{"attn_scale": 0.125, "bias": "all", "tie_word_embeddings": true, "init_std_qkv": 0.0244, "learning_rate": 0.0102, "beta1": 0.95, "max_grad_norm": 1.0, "warmup_steps": 200, "batch_tokens": 131072, "z_loss": 1e-05, "dataset": "wikipedia_en"}
MLP neurons of a small language model. Each row is named by its layer, matrix (up: input weights) and neuron, and shows model dimensions 0-95. Each number is 500 + 50 x the weight over its row's rms, rounded and kept within 0 to 999. Numbers have three digits each.
After each neuron's rows, "fires in" lists the words (lower case) most often at its 100 highest values on Wikipedia text that the model never trained on.

L5.up143:370526532544512447530589489495540442514555532563532551485495615510474469571501476494489469488484504516553471588539505536459446570509571555421391517556492472504539407490512430494488497497488549555423370503448532476542457540582557469535503602478565555580483529451465400534559536464495419510
fires in: "1", "a", "1r", "1st"

L3.up347:404451521437482407416418566611499497499484540484510539489550469562424542500581481479528495539555545519523522538561458537495483592533504544635471602509566421541578448427511530483510518533534468553540581568527489509492585609483432538465512505495494509517507533474441521472460529519422544495
fires in: "an", "animator"

L5.up30:514583525507502527547526542546395575495438596493524462477481506459453469493501550516471496518495499519503558536471458475517520559531575556478575512544502459590471392504558554499458534544546473519486573459546552491500428614500470584555494460460445389399585535587434569526501480391507489458
fires in: "an", "more", "early", "two"

L5.up995:409480562514498531528509478441540521482400453427518532499475532589496596596447546533490594475517447497516591576554471479508467510514500576568507482487503472600498513502515439510491442488457494524473491579494527532476578536467447591499507540546498467402502423460563507476487511500446483490
fires in: "an", "rosa"

L3.up1212:522498511381487585411499516480592473567625568475513526518422439564409459571432472467526533582553515548580508532506355491438504440464460432463521509431542478513569509500536432475461558603449422493528370519486509529489443457590468511533523532547492511560447497497529490394411510488418492565
fires in: "are", "was", "is", "were", "in", "s"

L5.up34:467560457487525514452589564561565442565538497445591481573482455501457523475406482531437522487511448346472458546504477414576394457475532428527540490517522483467455462475487575513515571416514526488508496473450583531554492520494588588464605547443544598539547552491511526532458603517463477474
fires in: "of", "among", "led", "armed", "the"

L5.up93:490510517475477403480526539569498526485480488524447515426460504440469494524526471461483530430554469530422562585529555478474534421417538526398572505514432512514643487417529506573428517424571505480569435593584490446614496475562435516440527572487483446424486516478508417415479533535505617492
fires in: "1", "aryan", "2", "3", "a"

L5.up1144:511401575590500479562465445584446458575515544463421458428589501580462443509556557488477432420545439632454397555476558426553542423505440498524614489405453428417471519425484469383505497522477527503519450393486475508467484530515431472479518495508486611467510564552562527547577451534552520518
fires in: "on", "4", "7", "3", "april", "2"

L5.up1109:533562519426440506539553504449549549591593455540554538478566569458464572565565430531496526578462542489494585598491510544402540471602521515593485399455505420544531569453483530426510488452582519499447573496606543549531507552537516479487489560467480507436579521549508425483512468455413524510
fires in: "is", "be", "are", "more", "most"

L2.up882:524531530394583505442495407425460513463489492434551530473563528445478534516545520429474550596458454487573487549505474503559479492447534485543538434536506434576527537449456641499501548523496509490520529443463505580465592423395482454509486531535448486453520623552481527467373436476499604497
fires in: "over", "of", "man", "me", "the"

L2.up930:536472488398561498459437564462485530496504392518451476466399399487510389522513504489486508587427491467561399485513508445473475569559535497386515502522472433457506536410550587373625545520518624480507544500496557499561458500476572501562493486448476528493525465555576527528468458489519466495
fires in: "of", "that", "the", "year"

L2.up607:558497507510448452485491526498432455484548558504478582470493507453454496576564457448487465519504428576562511481457438542500576424499518478519512577536537397502414533468455495464478542411530383460495442526502579325500465477519495499524404486482515423464471569561478512526522440514447502491
fires in: "first", "year", "day", "years"

L2.up437:552464529522492535511414468459618473458510493570433491470486506495513513541525477473502430484483468483469468472424501443577412555514551514503534478492516523456565556500463426494464496449522479490685452524553489559524511520544524467515473503460505545527548431416522506473540473566533479456
fires in: "of", "in", "from", "to"

L2.up1518:482554521526474584457457510565586483551457490544491487523518461498423531574515505494418458588448473441507528600413546521508399530528528562481534497546464504424447392509526432406568454465521441491545454541539501519446637498560597415576519580415568495559445514426496492492513542507352527591
fires in: "of"

L5.up741:509514521503511498577546544392485533520501458489443597460551525559565488409540486509584567499473539500531598446516531478454488510473469484511498501496548597634484489527508488498398471543522538588379574552465507612412437474483516406456495471552519457535504464548549512463587512477514561471
fires in: "be", "is", "american", "english"

L2.up1717:451537499449483534492383517532580517439515561506535549599527388516495501494480484465427581560587377433613439527486593543452401403525500484481585577448461469538537450521520451479562406490417552645460506562478450441406431521550448488460505502521553543494427476482503545491452587491503496452
fires in: "of"

L3.up952:487504511438600568483550541566553498465472439522596586500469444536525507521473467565519547568558599478516471512461558548514521479540511581458494499527493434509484486550551488548497484528433505472523514548475498405511497483491458399519459510482527538502497432367425422517592460466469505564
fires in: "was", "is", "which"

L5.up237:442476515516572568443584448438469409467535554510531489545534504600410515556470433630559472538441523546527502543426455532481455455574430512406500516509412502462512487500507551399516495549469640504509439546533524517547464548626444506383495542496438613510557420558535383528576483527442522495
fires in: "was", "were", "been"

L2.up608:392495465505522475497416404557605482565475503519558464496459431587510524505539575554425526480554469547460556611546553533466491423518488497604588426498501390563546455523460504489492527515433445479531519560465547493531586398478568444534470478507458436510541529443534539519478539554509443523
fires in: "of", "launched", "like", "both"

L2.up1239:509469479481454476571535476606459514524532531421570492511489528535450551478531522541451500528486550535558464581552487510549535416503456519564577453575578430511445475493583400478487560422512387453556468534439565513423526518422518511539538427559587459495501586487450451359467500478543463475
fires in: "of", "world", "years", "year", "age"

L3.up557:553463496511449451516428425577541477448464484503467584483517501437549538611458517519511634410494552533507483513515502496489577445480524497492460476495400454529581481480536461540531503557605440475489508591504457538565472499485443532503470448530483600584473551345497490448539513479575568545
fires in: "a"